Weights of a small GPT-style language model, trained from scratch on English Wikipedia.
Training: a variant of Muon for these matrices, 301M tokens.
MLP neurons of a small language model. Each row is named by its layer, matrix (gate and up: input weights; down: output weights) and neuron, and shows model dimensions 0-63. Each number is 50 + 15 x the weight over its row's rms, rounded and kept within 0 to 99. A neuron's up and down rows have the sign that makes its largest values positive.
After each neuron's rows, "fires after" lists the tokens most often just before its 100 highest values on Wikipedia text that the model never trained on.

L5.gate539:71 40 46 58 43 53 86 44 27 56 63 70 33 39 38 40 56 64 73 57 83 37 51 03 77 67 45 37 52 77 16 44 45 76 70 61 42 44 40 54 39 54 32 84 52 64 24 35 68 60 32 53 51 46 19 58 30 47 66 42 51 53 64 34
L5.up539:35 40 66 47 68 38 76 77 49 38 83 59 35 62 49 83 47 49 51 88 69 45 71 40 68 54 16 31 58 59 40 40 68 58 55 60 18 56 68 56 38 49 21 71 46 84 32 82 61 53 32 57 43 38 32 51 45 34 50 34 74 59 50 57
L5.down539:81 48 43 47 38 56 42 37 47 48 47 47 75 69 28 23 33 51 49 55 45 57 68 53 46 45 69 26 14 46 19 62 52 42 60 82 51 56 51 38 51 20 54 51 34 49 64 67 69 45 20 39 48 32 49 44 41 61 59 63 60 37 47 51
fires after: "\n"

L11.gate303:80 16 47 43 34 57 75 49 44 67 61 17 49 25 44 78 51 41 33 45 39 39 50 59 55 60 70 41 55 52 55 48 58 48 28 74 50 03 23 49 35 60 51 39 54 37 48 52 55 34 40 41 58 70 37 50 56 57 40 49 25 69 54 55
L11.up303:71 33 44 55 63 40 52 26 66 50 65 45 43 49 50 40 67 32 33 49 53 76 46 34 63 25 33 72 35 76 68 65 46 53 36 72 70 41 70 14 62 33 73 41 30 42 58 43 79 45 58 68 50 50 44 42 67 64 45 75 58 51 60 57
L11.down303:70 67 52 46 38 62 60 70 52 30 62 84 30 28 72 45 73 53 24 60 23 41 81 46 60 46 40 27 72 86 48 28 03 46 54 49 82 37 38 77 60 72 74 04 64 39 40 30 28 76 45 32 62 48 67 68 54 45 22 68 47 33 56 65
fires after: " P", " p", " c", " (P", " C", "M"

L13.gate11:27 49 16 49 64 61 38 62 72 42 28 26 43 47 21 86 75 57 65 50 44 52 72 46 54 53 68 63 58 48 51 63 33 27 70 39 74 41 38 26 65 28 44 62 33 60 51 59 58 47 64 53 22 50 61 48 28 49 46 58 53 72 41 65
L13.up11:37 35 51 36 59 35 42 43 27 72 42 61 42 57 46 39 55 37 55 20 69 57 46 57 36 90 36 42 49 23 47 31 48 68 46 66 33 69 37 37 58 33 39 59 51 46 43 51 50 61 51 33 59 40 48 29 48 28 56 45 21 27 52 88
L13.down11:70 52 44 37 36 49 59 46 27 45 55 64 21 41 52 58 71 43 45 33 78 48 54 57 51 52 41 39 67 76 51 62 26 44 30 43 35 47 51 61 34 44 50 39 63 51 25 35 87 62 72 61 65 49 39 78 37 37 61 67 26 51 63 40
fires after: " C", " c", " f", " a", " A", " Cal"

L11.gate700:32 43 39 67 48 29 54 35 40 41 42 38 43 40 15 65 66 78 83 57 37 47 88 34 67 38 58 64 25 46 45 65 89 61 48 44 75 55 33 51 61 17 36 62 35 52 90 69 70 41 45 59 53 42 45 58 12 61 72 53 57 54 61 49
L11.up700:55 66 40 55 59 20 68 69 55 46 44 38 66 51 42 72 31 57 57 53 41 39 85 53 68 33 53 46 28 35 56 48 72 42 20 48 37 54 41 39 25 07 68 47 52 50 75 59 53 59 71 29 76 31 27 58 55 48 68 43 44 54 56 52
L11.down700:56 67 45 44 57 62 47 70 45 32 60 62 55 75 56 73 44 52 51 49 38 44 56 58 39 53 76 45 55 39 49 54 09 71 72 68 33 51 46 42 31 19 54 37 50 50 62 21 36 63 61 27 57 31 56 30 70 31 47 45 04 14 70 44
fires after: "\n"

L9.gate484:55 65 49 56 32 50 63 50 38 27 26 24 56 36 19 56 22 67 77 43 66 33 39 41 35 61 40 49 66 35 44 65 68 32 61 50 31 38 49 37 64 33 49 44 49 51 57 58 50 35 47 48 39 50 44 37 63 59 38 59 67 39 47 52
L9.up484:60 55 58 47 63 57 45 62 52 32 42 35 68 50 43 25 28 41 58 84 41 50 18 47 48 20 55 16 25 76 78 43 27 65 61 41 34 75 32 57 57 49 55 66 48 48 57 64 45 68 60 66 53 58 12 49 71 38 48 49 61 39 48 55
L9.down484:43 82 51 50 59 40 45 58 55 41 59 14 46 58 27 62 76 53 42 48 80 04 51 34 30 47 26 48 18 59 56 55 56 61 19 24 41 26 63 76 61 55 56 65 41 38 58 47 61 45 56 52 20 39 06 61 55 47 49 68 51 55 58 57
fires after: "\n", " =", "==", " was", " =="

L13.gate235:65 59 37 36 36 62 68 24 25 47 47 74 62 59 37 68 21 55 59 30 64 62 72 27 52 57 73 37 46 71 33 42 36 26 71 57 76 69 67 68 63 42 44 75 57 70 46 55 46 76 49 55 56 47 54 52 08 47 70 18 38 75 64 43
L13.up235:42 45 42 18 64 40 43 62 43 53 53 49 43 73 49 50 36 49 58 45 63 48 53 47 60 68 45 27 37 74 53 39 48 30 29 54 95 40 50 51 72 23 34 63 66 67 63 24 42 53 53 33 35 45 75 46 65 17 35 58 26 53 72 51
L13.down235:54 61 82 51 57 30 56 51 42 54 42 69 44 87 47 61 32 63 37 54 45 45 32 40 63 12 61 51 57 32 52 47 44 81 53 58 75 58 58 50 66 54 42 41 43 29 42 41 57 46 50 43 54 76 57 26 60 50 46 29 74 48 38 51
fires after: " (", "\n", " \"P", " un", " on"

L10.gate175:54 24 30 52 29 60 55 56 47 44 41 42 41 56 55 34 69 56 18 56 42 76 54 77 59 31 75 54 47 52 55 58 53 30 62 33 49 48 42 53 54 47 56 59 42 05 63 43 39 46 33 49 49 52 55 60 38 54 49 30 61 33 52 79
L10.up175:51 37 43 83 59 39 70 31 21 33 80 33 61 76 55 51 66 74 58 48 32 69 76 46 61 48 39 56 46 64 34 39 66 46 43 37 65 61 45 65 60 49 58 53 57 50 25 37 37 57 44 36 24 22 67 69 34 41 77 65 57 36 50 65
L10.down175:39 38 52 40 31 29 39 65 55 53 72 65 48 51 31 47 63 09 42 60 46 18 26 52 39 55 55 44 42 50 43 49 71 62 40 47 32 49 67 39 56 77 38 32 40 49 56 24 40 71 43 49 68 66 58 35 74 42 28 36 35 42 46 26
fires after: " in", " 18", "In", " 16", " In", " E"

L10.gate623:70 34 53 83 48 05 50 62 55 55 77 57 40 56 51 45 48 53 73 66 34 52 29 40 55 36 44 39 51 33 40 41 74 35 58 43 42 51 68 63 32 62 72 42 42 45 51 47 52 56 32 33 49 68 52 30 36 45 52 60 63 48 60 56
L10.up623:33 26 23 55 73 50 66 50 25 63 79 39 48 66 73 34 52 56 52 47 60 61 63 54 41 43 37 47 21 18 35 51 62 40 50 34 39 36 71 70 70 72 72 38 63 51 39 40 50 42 64 19 67 71 37 32 44 66 54 55 69 41 63 36
L10.down623:63 32 20 41 38 36 67 54 37 77 49 32 45 78 44 66 70 31 46 62 59 36 53 36 44 40 35 64 36 50 62 36 49 61 63 59 34 63 56 50 36 38 31 56 58 42 65 31 52 52 36 44 78 64 38 54 64 60 72 49 18 46 66 39
fires after: " in", " 197", " 193", " 18", " 196", " 191"

L11.gate126:55 38 52 61 53 39 28 45 62 30 99 49 36 33 67 41 46 56 60 36 49 58 52 59 50 53 45 46 65 58 37 99 39 73 24 43 69 40 30 28 30 36 60 35 74 19 56 41 64 28 54 36 61 51 57 59 44 82 52 30 68 39 38 35
L11.up126:55 39 46 36 71 62 50 53 33 41 44 44 47 47 56 35 61 64 19 24 44 70 52 48 43 35 54 56 46 46 31 87 56 79 49 64 59 51 32 19 42 56 55 67 39 65 55 53 58 52 51 48 55 72 71 41 40 80 35 65 54 49 42 54
L11.down126:30 56 52 57 62 44 53 64 30 44 84 59 56 52 32 69 42 50 45 63 42 51 34 64 24 64 70 45 19 41 30 47 75 46 22 49 47 52 41 56 51 52 50 29 66 59 48 80 56 50 51 59 40 36 66 39 43 57 41 60 57 52 50 41
fires after: " K", " k", " p", " P", " ch"

L12.gate656:49 37 44 64 37 65 25 47 44 42 54 50 64 73 50 41 51 33 26 22 49 24 40 59 28 52 63 76 48 46 57 75 83 55 35 55 63 15 32 43 20 60 45 55 51 52 50 54 43 71 33 75 53 10 63 45 28 49 30 34 37 70 41 53
L12.up656:51 50 37 45 68 36 60 49 26 42 36 29 33 54 51 68 46 30 24 46 57 72 38 33 35 52 63 49 26 58 55 88 56 44 39 49 28 37 54 64 52 62 65 37 54 60 65 60 36 65 22 38 48 61 47 34 50 63 30 49 49 28 50 59
L12.down656:71 50 50 48 19 35 39 53 31 48 60 50 57 65 11 58 50 40 65 70 50 63 64 45 54 82 47 29 22 46 65 37 45 47 35 66 45 62 58 58 71 26 29 46 53 64 56 35 68 48 68 35 32 63 67 36 70 34 36 52 48 64 41 36
fires after: " C", " P", " G", " p", " S", "As"

L14.gate690:98 66 37 55 69 72 50 62 64 40 66 32 57 54 24 52 30 75 48 68 51 61 42 50 65 61 66 71 47 43 51 51 56 45 67 20 67 76 53 34 67 38 27 51 56 36 77 37 45 57 67 39 25 38 58 33 92 48 21 51 43 64 39 49
L14.up690:56 62 56 41 53 24 22 45 52 44 54 38 89 45 56 14 41 52 56 44 52 59 66 70 64 63 55 35 34 22 42 36 43 61 62 42 65 21 41 72 53 48 61 75 71 51 72 67 50 78 20 27 37 59 44 55 49 61 66 48 61 19 48 61
L14.down690:49 59 38 41 30 64 77 46 29 28 69 60 42 55 48 58 30 35 52 55 27 33 61 57 64 80 32 56 37 43 34 80 41 55 50 45 69 25 43 51 22 41 48 37 37 27 33 24 53 60 31 57 53 42 57 67 40 57 46 53 52 52 48 51
fires after: "\n", " en", ".", "=="

L8.gate514:63 54 67 57 57 44 63 56 44 65 73 55 42 47 62 46 72 54 54 44 92 47 47 32 49 32 43 60 80 35 53 54 59 61 59 40 31 56 62 56 65 78 47 64 63 74 68 56 44 68 55 47 29 56 47 54 51 47 64 34 24 66 62 44
L8.up514:59 58 65 73 45 44 71 61 44 57 69 78 73 38 67 44 57 56 24 28 85 67 68 52 56 51 52 63 62 63 61 57 45 54 53 49 35 59 41 61 77 63 53 68 89 57 47 62 49 60 54 59 32 47 47 49 55 68 70 48 37 52 44 32
L8.down514:63 45 48 69 53 55 77 58 64 46 53 49 24 41 26 51 56 45 78 58 47 42 54 51 47 50 81 40 35 35 40 37 20 58 43 49 54 20 82 40 55 40 16 23 37 16 49 41 56 43 67 60 55 35 67 50 60 29 41 51 50 88 65 76
fires after: "\n"

L13.gate367:40 33 23 54 58 34 43 64 39 61 40 53 69 54 50 57 54 73 62 51 45 65 18 46 47 67 53 48 40 47 62 63 54 43 51 58 75 53 62 57 73 53 31 65 57 40 66 50 76 37 31 52 54 72 69 16 22 43 38 76 92 56 44 45
L13.up367:44 45 63 47 52 47 71 38 39 17 64 38 54 45 64 46 37 65 53 55 55 53 47 29 44 74 54 44 56 26 50 46 41 56 36 21 71 38 49 47 36 51 71 28 47 69 50 38 64 48 26 71 42 49 46 72 31 27 82 44 53 60 59 62
L13.down367:43 78 61 69 47 24 30 25 38 67 37 41 56 72 39 72 22 42 45 53 56 50 64 36 68 51 68 55 46 72 55 57 59 55 57 29 59 52 37 47 40 47 62 49 54 65 62 38 36 36 61 54 50 45 54 42 53 46 37 55 51 49 75 59
fires after: " in", " (L", " as", "iz", " In", " ag"

L9.gate525:31 41 56 01 48 44 48 58 36 52 64 34 65 73 62 44 89 85 63 61 24 62 56 45 57 31 26 29 34 49 49 50 37 39 54 40 61 51 55 35 37 54 27 67 43 77 41 48 60 66 54 35 38 45 51 48 69 41 54 44 79 59 43 44
L9.up525:55 39 73 14 64 54 49 45 13 38 62 37 58 54 71 41 48 49 31 72 23 57 50 37 23 24 50 44 64 36 50 55 54 39 72 48 50 49 64 49 17 46 16 49 53 65 57 76 68 57 42 57 40 36 34 58 69 51 50 57 70 57 45 60
L9.down525:66 54 64 09 53 43 53 51 67 83 58 48 66 67 39 69 74 50 66 49 45 65 44 92 47 33 62 41 82 42 56 44 39 43 93 81 50 68 60 42 45 30 55 52 42 73 62 25 38 20 60 61 33 30 25 60 84 17 52 44 57 36 41 55
fires after: "'", "\n", " 1995", "000", "s"

L11.gate427:52 69 75 58 69 58 43 59 79 73 34 29 43 53 33 73 43 26 51 42 62 56 28 68 60 39 60 42 48 50 57 59 62 13 41 40 54 45 71 43 84 22 00 37 42 42 61 62 70 33 35 15 43 45 53 34 44 45 59 49 45 46 53 56
L11.up427:17 42 63 40 44 58 52 57 44 60 39 54 36 72 53 54 44 57 70 57 64 41 45 74 50 59 51 47 47 31 64 13 48 58 27 46 37 48 44 53 57 55 49 45 63 72 55 84 46 66 68 61 78 74 52 36 62 54 62 59 34 32 72 23
L11.down427:54 61 92 56 33 61 29 70 55 46 41 45 38 60 39 51 55 41 44 74 46 41 70 51 54 58 58 57 48 51 46 13 45 52 17 81 78 64 47 70 69 43 44 47 64 52 32 32 49 43 50 47 60 95 49 51 47 52 69 51 45 66 68 62
fires after: " A", "A", " a"